python train.py --n_layer=25 --d_model=192 --n_head=3 --n_kv_head=3 --head_dim=64 --d_mlp=768 --vocab_size=8192 --activation="tanh_gelu" --norm="layernorm" --norm_place="pre" --norm_eps=1e-06 --positions="rope" --rope_base=10000.0 --rope_fraction=0.5 --qk_norm=false --attn_scale=0.125 --bias="none" --tie_embeddings=false --parallel_block=true --init="uniform" --init_std_qkv=0.0505 --init_std_o=0.0505 --init_std_up=0.0505 --init_std_down=0.0 --optimizer="adamw" --lr=0.00166 --beta1=0.95 --beta2=0.95 --weight_decay=0.28 --lr_head=0.00949 --grad_clip=0.5 --warmup_steps=387 --schedule="wsd" --decay_fraction=0.287 --decay_shape="linear" --final_lr_fraction=0.0 --batch_tokens=131072 --seq_len=512 --doc_mask=true --z_loss=1e-05 --train_tokens=726700000 --steps=5545 --dataset="wikipedia_en"
MLP neurons of a small language model. Each row is named by its layer, matrix (up: input weights; down: output weights) and neuron, and shows model dimensions 64-191. Each number is 128 + 24 x the weight over its row's rms, rounded and kept within 0 to 255. Numbers have three digits each.
After each neuron's rows, "fires on" lists the tokens most often at its 100 highest values on Wikipedia text that the model never trained on.

L8.up749:116114132117142123165149121127134121104104114085083085118174125109155122130137134107095189130159135106153141139124131095122104171151160139120154103128135130144170143162142104108091121136127129117114159130132145125177112148137115108219123118103166139126101158072118133162161120149152127140168128124081129125092154133149145158123121136149143140113072148150133149152110150149125152137116
L8.down749:123059129134153119160139143143137102137092116106142103132116133109113117111113171116103141137128130117147132148124129107142111141166162127181157110123124171120161152184185115135094150110104120129081135131106139145128121124137136164167123123102122137118138165096111134137110131119125142196173128167100138114084138123131121185125107122146136140134097161093115139142118111145125079111123
fires on: " to", " would"

L2.up153:075098150122147143122153130106092106123141134155129104144120185135101110144114113115130170125131145166114151121112123128072133087152121134104160155193149117135133152101131162135093083133156128176162120162125106116164081119124120123121107115097098145157105157130118118120129140138115119083112065117116138140149114113161180128104170189105142106130107136098130154134135125088143163114109
L2.down153:054103146134120127114137124098110118115131139124126104127094177142125120142124118154092162128141141145134114127140110120108145129138124160097133142191156107130130156113122156171105093102140141164144108156113130120168110138108106128081099133105100122142104132145100121137145181123109122126133090129117145144151145134157166135094177163112158094132154136123117159089115117094155172145134
fires on: " town", " region", " city", " County", " sea", " county"

L12.up327:121081098127109170129149169100159113123153131086116160091138162106147144136102130161096128153167147138132141103108099094132119165174107137144114135143113101154146115131136106087155111146181102111122147121114134160160141110150137101106122111108152118152126091142146104086154112141111124122149048148116137115123138157153148166119091205076146134144128130132121118111143117141126132111115
L12.down327:107120130124176106173104107138127124108151143104097153101109131138128120123186111129116123141143145117125133116115106085113130094124162146161111143129134108132135119103156101075175161131145149136138153111116135122157125145099114163089108165144120141125117116155132099102126084105059127125180136116135124145067167114118108155119141089155157108074153136157076127067148126124127151124066
fires on: " to", " or", " –", "ly", " and", "ed"

L6.up671:115177096090128088185167147129129099124157182112112100129146128132105121149136163115094115161153110119146093140140143074117078141149182105130133118121141119093114150096151158116124114118142143156153126146127112135153142144156137126083116112093084141120151096082160140139144163113132097124124071127146146110152122124120145123138128151128148122165088126122138154140123096154158145160148
L6.down671:140162114127102090098163136128095107106132093142096104100126136104136149122136079135163137146097135122111134089137123113102128134116148150108114138095161143115161149106117070124132145146158131180117092083109139066138130121082172125098163168175151139099161169120114135105142140174102133116122152129119103104110143148140169158135119152128119173136102156126133168141147133130134120112160
fires on: "==", "al", " =="

L20.up554:107133113128099133136135143110092108125119120133147122143113116139091122166124116129133177118121143161144149110138133134117103113157102105135157140150123127144091172136111121095182141076136096078125120095110158137142118101156136102137127134136138097099122117109092141121149145102132162141138142096132111171146069136151152099121123081156160168146148125109161114119122154185127122097144
L20.down554:136122139073113102131138107123123122131157127114126143140124118158142120096089132146112101126146115131138090186085133131147142158083147199089150135118143156102157124150143175169093118182119137121103111153123087135108119155124116140145147133133117134101122159138137138125125123140173112169080163137136137079112164100110125111112178157102113132134101133167113167132127128077115142113132
fires on: " who", " he", " He"

L2.up386:111126151089125130138154115145100107119111191140148130141121150129093121129141121142133138141142142142101109124107144133092135102200167144118153133170169086125144160120098144155109060147139165143166141161155140125143087103120109128119111124123105139135124151135129129136109150143082125086125095139142104130115129094153150126112162147115131145113097178149149159128110116135117171118188
L2.down386:091147141103109129137158138116107123126116170153117116126127163136115149133118142169113127110124156130115117124130129110102136121177134161128156143165196108132124155105105168140096050122137138127150119131141147138148084128123100131117131124122119126133168121149134125135099151123112121131136087113125124131140129133144164147126157155146113132104102138146118176123112107111125186115172
fires on: " town", " region", " city", " zone", " station", " Station"

L20.up556:105132107100136093137145168105107135120086157133148126116135128094164140141104127131123142136123120114165132133122134126101153134103124115132152103120148119091155137168120121127074148126164127104168177111145150113169152154139144131112137138125124128139169142144138102092099160095132120135166056093146117103168110192111172155114155146107110105123131095098159136085137155143108137144120
L20.down556:164151158132135140136150145145106152138141097143081146138118147118185147146113148169146106093091122088101107092116175135116103117127115133123121136111144137078127109141136132139090124132131108157123131113150155110079098177122148101106118145103109118127173169163109120106147102116122106109108137130135161095100142141119155150158161091122137142141134123095157090071129123132073133164176
fires on: "1", "w", "bu", "mar", "ter", "s"

L22.up694:096089154128115151127151126097127123178147133115167127123126149131180144132107149131103137155159156134139097141124143116156096131142184133156100148126131101119128106105132113115151127112151117141132155120109133117125125146121131150077151112140129094139126120141142128091119129143124091122102134094113143098149072094124145142092138141122135124163103111152122121122124135156132111109139
L22.down694:119093157111092110145097120157129133115109123127110130125133128122116122136121148152102146109110132146147162151146122109147138124130112127137130142089129118080154140110128107132115123128146109146128119107114106157115085163130108115104117088139144121143255131128160134142108139146126144119141117129123086120151105138112111141088146147133108123142132139123121108125157144111123157144118
fires on: " and", " or", " to", " ", "1", "2"

L11.up729:050134103125167169167165137106111155132160136125126136161134156126132120112079129164119156148142128113211123162123136081151142143129152139112114115142124114143125144098165152126116132106133164129115142108155107135150127154164104110142133079123099153105137126125149108111099165122101145075146116152118126124156099098115188133093106166109165086141114100136134161140146131150113102133121
L11.down729:129138106114128136142133142111130101140136143108112111087135101110128115156115132119131145112129170151097138142114182110127117185143160118145070139147103122085106090092120125072134146166129168142126137139154101139141137180152121153099107145124146127108111148154151115123126133125107091153109154170117110158116141172117120090128177106129122128128130105100108126080169126129119132120135
fires on: " to", " and", " –", ";"

L8.up195:104183129106117131126138129089131102128148133145105100162109129147113152137144149115131127147151105148147114156138139117117135091164160089107111137138118132153154130079126159131106110108121171102132146099094128111156129150108159109134158148099131152147119138074144130174081112106151140100114115119123135143169120133103128133134134112152118145166125151063126170095129104145123142110120
L8.down195:159097125149121104111117194153144173150141092096126137135095126149158130079194147162135106105109184150174129088131102146098141113131117137130107110121130124127137072089107107131134104177104142130155088115122167144105169128139110140123133098104110119139145133168104098114133113135099145130108151107134117113086150113148133128126155105135107128120124143147158126133142107142137175129149
fires on: "al", "ar", " only", "as", "is", "s"

L5.up59:137145145118134157161145116106152137115130188124058126142104118109175114157135114119097127143174166109104101100106111114142123107161152183129130131136158087101145145113130146120094123125095102119156105154114099110119119108165137135120129125136143099148160106120136099121141080141123112123099099136125137167164163121146116102093150136109157140121121143141187190088114116155120141141112
L5.down59:125096188122156128133126118124124170134136159101102137094134142145112149129104102133169124111155135142137094117102134107096076106160145121101133117101104169131145097143083120137153146136123120117120138142118048091142120097138089113127142052144080136121135117133138135116142088164113117190134138087101111145160134140154118149118105168179104077155156138118097128178135158143174126126113
fires on: "\n", " event", " role", " season", " series", " cover"

L2.up723:109131189141101133100162135166055136135108142127115150138139165113136099118145108159072141129151136121087119104140109121110125108104108137115093096154108090147144170190108145140141109123149138140132122129112112139111110086112144101144087096138109142157103093135150111147119118159080117162121105154090106136130113119144159137124163159192115098083127140164104146136150120111116172115158
L2.down723:108092124153074083080121107140099130102109125092119145140096100130139099115134173113096101150174154141106125149141120145164188122083115153094167107127111094150143129114113108153138112090121160146111136153148132121162126095112113105164105124152092147174070112128164136127132127134141130174154132146110171150128145119174142143103143148154140120142111142157148141155156130139141090127170
fires on: " Center", " Beach", " Base", " Hospital", " beach"

L6.up522:100139116080143163106146119159118148150107146120119129098127178105125144142178137126111145095116151097099127109063147092089112115116089152152147123129155125155148153145111172158111137129126140136154158124138118180104116163134147151108149121124101154107118116141158116151141107085125149102101146091132123134116141123143171139176116133112145127162153133105144136125106080142072150154132
L6.down522:070164141117104162107163096151081135135169152099123128130116129145123128132121137124097166162142162133106133128114111152126097147148112135132147101129126081109134112141144100130132105144115132139083136151144155154128164165105130120142150129163133137148153080114123120105106147104149131078138142133130121098126115104118153168165156118091117052153117117115182134104141114134124121100130
fires on: "1", "2", "lor", "l", "ol"

L6.up611:072114097132110136124117100144180140147104156143149090166128139144148136113108117144128168151122099113170147147118144122145124132123134138150129127144162054125115147136132162118114129125165130111154184096190153160169126123126134140116134097143163118116143122118049102140131090158154146151158118128145081139129147106149134134122131108140157145108142104124140149176101110142136133081143
L6.down611:145186167146129135172151114161146175129134182120120157127156133095131118089158112121153114111143127149083165140130150115101118127137158126063110133117142202167100141103129129107156123124094142153099100113119094136140106123125133135126149136101121124130129120123144156152062127156150112129123147112112166128079121165115078129120086129146137124107116142140114107114160156079127166094152
fires on: "d", "-", "th", " to", "f", "k"

L6.up349:107144139109171143087188132120140136171123129139112137102154198139140118130140153153139181105090171098121130123080108112123122117117100130128168122143156108158138162153139123147127126088127115111109141122189108132114096139133143124056105111111107149138081140144143105146109080106095149140102051104139108110144096102106181151164135143142137139137114166102116152119132095138108148132144
L6.down349:178077151128150083113158081132147125142146130130110127129141093092154109149143144142104127090108120110146125156149122180112153137115094103157139118167126122144146086148126163149115162189119132131107139132150145116135170122130149130133140142137152161147135132113140130140107097119172130119107125158072120064093108121085202147141127129107086122145150114127135158146126120111074149131104
fires on: "0", "l", "na", "n", "zh", "1"

L11.up517:133135128112127134149161141097100071147108172079124111115146148123158099125155145145103115144121153090144112075104167108111119156110137156158124113115158098121155152116133103186141091081131094132130128154171075157155153131119129137137175117132115113150164155119114174136154118137150111124156115101161107161133123129127171111195137133099131189154104135176152157140092091155129133129127
L11.down517:097123157082095135154143139099105109142108151087130124097158154108141105123136142151106158123158172102122092119100143084096137147136123165135137131147178099129150150101101093146127113081143125116142133155156123152171099125129141110121162111108123101127181148140111165122130131141126108108159082095106078138146117128118180128146154138098147163168103132152162152146124097156121142095120
fires on: "\n", " Fe"

L4.up446:101156119108153141131160110123109145119147155114083101121114145083125122138124114142117154120163123157140129131124147079138126121100177163114141126114144133125111146133094196131131101096189204122124124115121104132182140104141146122138143124112130124123141152135109126127148137103160126110102141125107114109128115095158171070122096154137152142105083108141140175112132062113114150138172
L4.down446:127082148128096139172120148145120157124132150103140059140156159150159155081112168135089093084141118154162140135102116107134137097183096134155118112127123110144140127109105115125137148132118087151130132107135182122144122122116132118143136133110147116151176134133137111098124104141115125070156127130149133127135141196090117162101168149110131135109116142146107130117087148114164108139099
fires on: "==", ".\"", " Rangers", "\"", " France"

L2.up287:116153103131140125167138115160068143093130159106123088135136172156139121152145140177153132088142141113110134138157143093151138145130124150122109135115162113122131165072106147137105103148107153139146111136181121140147120106161107121106134102127100141172164097137127124138150147149148083072125113104156095131149110133094157120092106149154125111139102192115129130116115128134132144069145
L2.down287:102161112090133151184130117143089136116136148129102100132144168146149106130149135138156171081141153120112122129147147073132127134150128146132120138112198104130141167109084154129097095148129142116134109157209147142139133099147127116103142128114109145157187131126118124138134131150145101096116105099128084142151121138093156129123118149142125125121096170121121133093112101148132168105156
fires on: " Ri", " Di", " Gra", " Lo", " information", " business"

L13.up686:109160092150104156094150127119104118108127124135107117101129110179142144164123144131154132139131148129121112135087125134119131129137092130177114153147126097141192155150057155125079130130143132137138160158138145121122099148122132124148145117164132144142120127106154123106121121151071126158160144116135148098122140072117180184102128125098120152113117116173139144128118145126122099106108
L13.down686:169084082125132123161094125120105123160158152102158152112127128107147128093139109150133164120178101150137132129110135102163147127117140129071114127120109153116090156077168121118152079129098133090128138157106101146135144132136153103107120110094164108142179118127120133139138118125165117121087128153175119138123112154078102125113131140158109106140143150092103109128106174130099120101116
fires on: " of", "y", "ly", " Jr", "or"

L13.up424:094103094136104142134140125142145121124125121098100090170148144143149105122150143131119178125148130141129098155107131108142117165135191099138137120121137109145114125095111165132140109111202163103139096141186135154101142147114097111111124107118139095158151138135147108114122103133180074109134124101111097139112107116150110176104139134145106148160113121085143147131146100146133149097114
L13.down424:110137172100146164120138133126132113097089109168132167127132140102131167159110139123139143139117125137136144117142121123090111116141093111146148099134103152120208102091164091138115124113115115163149134120092102118132114149164110118088146116106103120097128134159121126126108129179105128152122126112114129113100121130120119145111132141114087111140101148144158152134130180103104161113134
fires on: " and", " of", "g", "-"

L12.up533:121170136123144151097104102115136099140072136154112123117154157192096112126130119157107136079163125155127118139121135119108125091168117151088154132160137144161126108108147121151141099142150161123135139130148119132131148165150116128106134108129152095150152105083119140135139088094092155137086126098132118112163121133126176166168136103125134132106086181152143158130116126149152152129137
L12.down533:157121099134112109113137097142143150075149127130111130137146099116141141157133084110126107115089166113148096145137113156151134140115177122160099125109168108105075118091140102090141138150145115113063137109144130110133108122136071135130140141125133119165163117114126147098154121112141135160135122130129099158125148152094088122126145187127188173137125110111106101077109132114145119135155
fires on: "-", " O", "O", " ", "\n", "l"

L5.up249:119150182102133119170158111114102121113116125108164129097114146102160105131156108126107110138134164130136091092144148120119153124131140120129123152188137125122147127168167142160130125133176150119154132096128124167155106108171142105112126160105128102113164141127148137117185107092115077182117121121153135159128141124112134111101117161172160112103160137128091152077138125088152159110144
L5.down249:091152134139122135119105131108112129144138115083126105134123125134152092119099111150146120089168134119150085163130153097114099161117138129144151118142148148163122115110139125120126133066112132118169158147063116092127121145154119134123173165122132145153142170128113152100150144122112119146119102104083094159148124166095096085124192139128090118164141111139128164164099110111098136134153
fires on: "\n", "st", "d", "AF", " Officer"

L2.up436:129131159108131127137141121084086110115134176128137122133148156147164118145150168134127146115128143113101142134144154111141077115138124137138143105125153112120158130085071134138142103113140136154120151121178145105124106138140161124110124086120080146160133117100121107153131136140094093068148079096144077113160130129116162096179175145108092104144083127083118161152116112134123159151155
L2.down436:121118130134163104153143114128105125151142132142117103100133127125136121179153147118112100120136115140119109157128167113121151129140090147068125121124126119117137121089074135094167176129108123140119096151157116112140147130116167135135093098167152137134185129138145151148152143167108116099170087108115097118129135128122083129177186104098136128144116147102139130140127124162092196135139
fires on: "=="

L8.up546:104126114128137106109144149154112100138103131158122072181132160198102138119142110140143153142151168136149122190131172093130085097145137106138139127145150091168132133148096146131145139112139125100117107109162174117143118090117126116115114112146166098094118115131131096119150143148135134132114106107129110105146147084116141161152104135138147142094113107099157140137130120160121132107125
L8.down546:146144144149104142124150136111138123085113132102113201124128159103138126108071109135080118102092117138132134118127110123132085154148132130184118136082148128105127119090180072139133141130129172139114138120098112129142135152144124119111173120116131116122179138105135108162150101132124132136121175124136104112098130144102100126099133127176185135128136140149125139093160138103139132146131
fires on: "-", "ran", "ler"

L5.up71:115168169136116139151152124113139120098113140127108111138114141148160142167106124145114132123143126108168158116098141101123169094138127130133113107143153084115126106130132138125141131162141148059137112109137142113107105076151130126176157101127106135109155128104135086085130120115061099151133073140127127139113117134095144117128122158119163114091134145106166144098121134138142147123134
L5.down71:145123153095134120153155170131104102087148123123153124140147162124141103145127107122138128095156118102116118160132125108133149136143123099173167119118112141107139099150110130130139169162136149110141112122091113098125133100115126149115103117102100107152121129125115103133148107166106095146164075154145080142112104113114142136127113150176133103122139164080121099094121147175150150106108
fires on: "\n", " Tur", " event", "cor", " finish"

L15.up621:119101110106108109142113125147113187140130144155158106155111128098167088090146126120127121119172099132157135118168115106137086184117144116150098144134163096115108112111098094129149169089149107133091126121121145158196139146173117102108162162109105105154160191162121129111110120169138129142119130088125141157140106133118134144146118150144117100148110105111095144134125162127126105131127
L15.down621:136108131079096073114108116122098106160106117131121114176145141164104138081140153111120122110145135075150120138112094106156157089164114134126136142180101179118138131120125147112140137149122103156136117153152082160130127133115089150136093112189168140149164131117131117155145087106105141102158115101118121099099119156120133125145142121129111156096140182150117135110092140115125139156142
fires on: " ", " first", "1", "0", "fa", "9"

L12.up645:095101139128144186160138155091118106122145095097056096073135143147103146120133118125130135167172116093131097137154144119153082139137150090117160123140137097145148155107113098110111142170141151147112110115185136123131116158156138138088172128123129113104114166142138126143074128094161117140107108135156113161142110079090109109107121126128125137138125106104123139120113145125074133111125
L12.down645:135114124088109106150110105091097134132097113117154139114157098119130118127137110142111114077074176160138142124122104112108137107117148141150092115077142151070136112113089152142154158091124094134136168158106106125142155117132098175155094105137128123161161075094131155132148104155104146114143140117085142112123126175150157121104114105119119121117147117115134093156134144143157131159153
fires on: " as", " to", " and"

L13.up610:107100120136144138088184147135098101127149101134151109141160112123079109156134122185128149094140149128147150073103130138108128137146101132082131157136158124097166138157132126103154116148149139098129136137143133113166129116118153080132108104142180126109107135105140128116156108136125157087175138120122105166152107162125138120134140176121143164118145091102126129177140149134127118092106
L13.down610:114163097107127138105103148105144124123131134118096155111079079124108121124098127090118096161133124116097100172137127132124116124155146145142155144159118117140110146136111182139126144116124136146146094116137128138135110167127112202114171158136115135140224096133091127152114156134102087150113126121145120140114133126115140143111151109126124095155103096143113116096081096135145147147113
fires on: "s", "us", " he", " We", " that"

L6.up716:114118123108135102109144118138120166133142137148090145110104121081105151173130109156135167141167129122173116134125103137169144119129152155124105148098122110137128182124131170161143130163112121116093148119109159115123111108124115100161107087055153120120092138117081078151112107117120145139127112124141098129118099135117164117115136126149162107167128137097167128124141175133115171116108
L6.down716:137132150145123106169134109123160096138098135150133135159185151156109108111126055101166088107092141127080127121113128103105132128138141059140134092106094131141133157138144128108083129109113151132138093127167140147100149144111169155106110144179135128130133148156160114142132162099156127132142169142090156135113113119150106151159115139124091175096095142126116172165128084145117130128144
fires on: " United", "1", "\n", "3", "9", "0"

L6.up356:130101113095162160135134137122138106088111145134110178116131162140158149110140129150115114105148132131157136135120140136162108101140173124173145186148128140146121139158184130112117144143124139151177117146130109140109118142112135104116125101149145114107129114163094154152104145157120130127132089045120063116137138080137165144162131123102110136153084110128144134114102114122115138086145
L6.down356:169138130134118102121161089123171156129110085118098108150117108102134101133084129152152142131130150134080137105135115115111108121094089135140108142136134145111118136137064121136131132174169101101137101109122141134145125133144128126083170126159070109118172138180157125159157122117144128148152127136125132168117121109161107145117163159155167109146119149086087093118121148108138113130132
fires on: "ed", "R", "ho", "pa", "so", "re"

L6.up431:102144121081089141095117137099112106136120136132126134118107115120120105125127171139146153127141127136141099116096124121115101143136159142149178108106142100173161155150128117100137135074180148084132155116123186120209104112111169086147152100096160116156140115108132151129097101131110152172131081120147120118140128164134124094157097155112114105140147155173169154117154116156114116163116
L6.down431:133157128077136090175135116143142120112129093171126143120133136137163089137133138163161114089121117121123152117116128135122143148100124124130091166136100122069137095128127139102134092130090110108147113119130133129119088162131092158106153117128167100131174124142130146118171122099101173145145161087122107162095144103133144119107158143145131125155150126131089168072100088108154156108175
fires on: "s", "w", "ed"

L8.up242:099115125104096145113111118136139135140093125108092158114160143114130120110119116149149137164156141117086149127115132106137093123116125184143115079100150110183115139134126165114113142147132086103144110111151172137106093093176182069149139119155159098116097161094101115159103144128118125168160115138129137141159120120139123075076134163150125092189096174151144139153173143142122121126148
L8.down242:166155109163137101167149166105126124127150119157158099120116112137104143143100115105110106120112118146164131098131131133107114133145132104150152134140117136094158107151126089119139139127099171109159114120092106105141132176094104164120122118116165127122145127153159137130136137144126102107099147127110099125086151104116133176135132109149135173132113034165091095111122080134164166137076
fires on: "s", "er", "ch", " later", "d", "ing"

L13.up758:121151112099129118130106120148150102137082127123104143157136168111185133120098122152103151115111169120129102133141104125123152123150140119136149153118134137092103119137125157153102105100160183083108120148156127125137103170120136129140151063094089105162112173086090139112110131110166151129109119133104165169099100145103142107147135115086149156090126156120147108157126144150121143069142
L13.down758:138130155132083110123138114108157157150120147177122108141158102100090129113140161131150105094119122115152116121101129160118156110113159157150142097104110123150154097153164115095125083125124127137142122127052106129133097168143128130126124117157136109169010153134138149135110112145151180104176136109117133113125117109123123152119121130130142140161159091131158149086097084158117148150132
fires on: "\n", "s", " mi"

L6.up330:036114153140144151072148181141130116150099126129084095154147116150153157118137143195135151115110188124116118124102144098125170132167167151119180159146143113151152142142123146089136107096158159095124137140129167154131135135095130130124139127118146105156125146129079137138089116127137109131139090134093099111153111171152125089153142137078132123138093135113178134130148128166119136120109
L6.down330:139153071118112146150102128125135203144100109137108108126131116123113117116158113115164137137140112148103145113124173099124098124125143106146122124116122120073146121135131147099153123184111159136141126099133095116139140129149165129147134171136106143133047150111141172116121130100165108118096120134102099066101133139099165132118172114140113093111097110117125080137125176156139155143104
fires on: "ed", "ur", "er", "el", " to"

L20.up563:121127106133156144134143108162151144113125155097108135135109126098145090134149119139128142130153154123144127092147137115120125164160152153115094117151157115103101131060081131112159106094130093125179150156088106120133115112180109152120117085092097115120138152164103161121115129113135135153131115087119106163117085118143182120146129143118131126181154118117140132126138138147083124097145
L20.down563:144128150089133138121116131105124103172119115087132118121137114152150086129136135128103141138127114134135135138111112135145112119133099155197124128112130105144128127087139086112072099126163127140083138135154125145123137143138142128122163135154177136146255127122128118116164131125119140109154123116120136182103144183108146128148084158149118143090113125117119104126094096144162167108122
fires on: "1", "2", " ", "9", "0"

L8.up407:112127118079162129102141149102122123119151108114119128113109120143141090110140169132138141131116161106150108168126113110140159117148175119142124187098140147113166154127139122120176105114167149128136091146145116130136128126167158110089117147130143090158090132124147109144139121133158118097128090089115093118117104104158179091142148168088153154153106106141111148149114101146106125115159
L8.down407:078110151116112146100126141166179151139129134145129110162149135091135100128139103152144142125117153163134151106130147143115142149140128125124108161124134111090160116139121095111106124119163066095121115130119105133129124140163141215121118118129128142142144123117130177081115120119130099122142086151131138175119106124087123130145139135099111142191083115152148073119101162147136130136143
fires on: "s", "ho", "ed", " By", "id", "yl"

L15.up530:135123126122128103127114135116123161153065114138128152128149165132146120151165146150124142075115200174164123108130113103106145123124146110152125107162119162116137125121133108074150136128128154082135118112141125147152108118182119159149144142141147139173133108136116185108194138120131151102118085111115155156171124165150140104122119141113144115138177144117104132089137108139089151104141
L15.down530:173131137116138141108086150118135156115107101124132115145062099130136177140156116121101141141126153136121101108090184180183145161139117132085147126103101133142163111138102134169094125126144103142098133142132141153107130122133116103127094140135140159140119139153146129073136131140148175132171130094132150109107147154117120103098112132081092144127132111134152173143103171137101157144112
fires on: " •", "s", "ed", " He", " she", " he"

L11.up674:120141148125136110098136118127117102099120120122145110097112099163169117167175132117115119094159137131115095132118176129089103143187143177134133131152168108077131108113120201132092119120101130093163106148145129148143057153155124120205149138155159136162128145130123124163113143112134124119169117151144101132117150102114133177105128087078104107147135123105133121147131130097092106156127
L11.down674:135129117139119177146116173133144142148117154113115142122136124134098143080148095152142163138120109099120098116134150141163157112045147084099130124090105143141126150105092069121148114107131171179123171119138117133115146104125122189066130162067127116126143137109146114119122131075120105127130143130110130116147110151115119116177139131149126144100112141096112150136104100150126144118110
fires on: ":", "my", "ly", "ed", " of", "di"

L12.up316:129174145102111184123185129097105119136164175105133098172126145102146136152130127132131146081187162085166148119157101098131127122140150113104106136123127111120127122123122131127133089113140121123145148140121123157122112149124143132094175100110116123118122121122106116087111173150140112144169079123119134143166128160132142124154145124114156112173074164171164139123140105103158145106133
L12.down316:100085149066085180088168106127082129111125104120119127147125144142157121131123153101145104121145135084114107092148123140113105117096138117168142115157133126119149132165093123113121137124152104111147106108104127176156131125114145158111179091091078098119173131131101166173141151113125124157158073123099104143113107154093131154122144160133146137110103157122159142114127119121125152075139
fires on: "-", " pre", "\n"

L11.up336:145109119130137115117127144123164132152099142130128111146155140158170105113149112099087156098137103104100114132098136121108101176128160139098142133136139115123133165158096123116086151137108147156133147088144111164112101127153141139147173152088165087132143142119102172103116151155169073141108106117086149118151134111166164144133118145142082162122143160126135109136126131109134148078146
L11.down336:143108098137154125128108110157119093085138140144108118156132119130145137140147145094150079126133098079139147159113143087146100104153126101175148126118159101130150140162133112119139097139142150136091129133113097172133133147138156137153125147165097117113110156088116127145108180155113162125164100134110115129126113141124102157184126136150125150131077136063112127163119109131126105120078
fires on: " to", "t", "ve", "th", " not", "ar"

L15.up657:067113080130104197162156148124091132136176131105114111126094142158165122115160141165101122159149165095155140129091134106138128138147181124136122097140140117105159154105096132097156124116136152142101112166148118168137112157150123155114126105153139124110153129106105142138095155116112156141128116127109120127143068077119132091110072131147123079120106101149157133131140136120108116137119
L15.down657:118135125121087164154153088117112111159157141137150140131203132106163136137084145126086146103137117148108121134125130092135110133128118124140124111111103098097100121094113131098136135149114152141111093153149110110135132120153100164127108091115144158142088138172176124127152088122172133111123133135104145139129117147093126112123160112098105133181095154156087153130188153140132153128138
fires on: " and", " to", " or"

L5.up132:125129128121145130133133119150126148116111137119160124177087144091148134176155112157109137156134184132164126129104167125134151089140134164098084144147125113145088130128120191133145137148153101116132144117111104142089084081145124092108125108095127114117142107096151104122111083135111110140175093132103122141133151137139129110097146142143138132084136146122171170096110102111108172160145
L5.down132:154106141198168168133159141152094098134124152118112123126172147124108090073175060144122142109182146104137064147156114100137122146118140131138146090091136108119139156092148098122124132085133122111153148124099131119112138112106149096114133133139131157147122130128122113179087157153143115088112120142148102154123143127090132117146093101159123122142108154141068131142169113178122132118110
fires on: "\n", "E", "ST"

L12.up174:116121099130153091119129114160115131152075134143134122133152155156140144121135148120088171150149132156126112151135116105109092157173170177138183138159120097110143141140123140155105125110119179078109187122137151124161101093171135104148164121118111105135129120115135157125110109134151121162110113133067129144096118123112117157105107122128098167127092139129112125136110129173105151137110
L12.down174:137112155121164139085117118162131090165116148118108099126131156107173135162122137123173137123158116121160098129150128085105106109132128143114165136107077135118109158156157158144077137096095132133116122161129121142116143125159121133149166141097153131103159126067133153116145100116127150149121139125102136138099132131123147142196134152126143180119122175122090172146092137164138119081119
fires on: " to", " which", " it", " would"

L5.up661:137123137144130132121136098105122121167097153108154116161045133155138133130138107188134144142123175125119159087109157114110119127180126138122124088111131113135107112112159190128119131139123101121113121140160117139112101129135154118131155102112135092129143151124107155142084107125115107186147132149112107182143123088145166120144150136147121087086123137171164149150133104162133144110179
L5.down661:132112105129097113140182147155124135149147136113160137096125143158123105065183125117151140125158136135150116142131099132119161088117140134126121091107178075122102137144111115148131129122100124119112147102105129118098087162097134162113102134090159112115166108160139131155111110167125139100135110099131121116103134170100144148137156084115074111147139161128083101137126124142131136097128
fires on: "\n", "|", " B", ")", "s", " G"

L15.up662:146086128116118108152124134129087101129142176133136089120127185057147121156126143124102109097125147114154119131127111141152123102124136169166124097139132105102098113129089161143154118104127150097141140146127114140138092112124103182132129112118131140128162196097119109093128126084134117149127161140138147146132126149132142154195125127121161160107128148194153136149096095135155131089120
L15.down662:144112185105087120134143094084101170133121135145109131142130148129103144122120104122178102108145119132116142146135093138123137108083102094143139108101135158156157155140187099114122102155155106104134146103159129163122134168160158059126127127113170067146116078133174096146104122091149124111160132094100113089139150094120154131123114119160151118146125106114133136085147150162115132161120
fires on: "s", " mi", " relations", " Pld"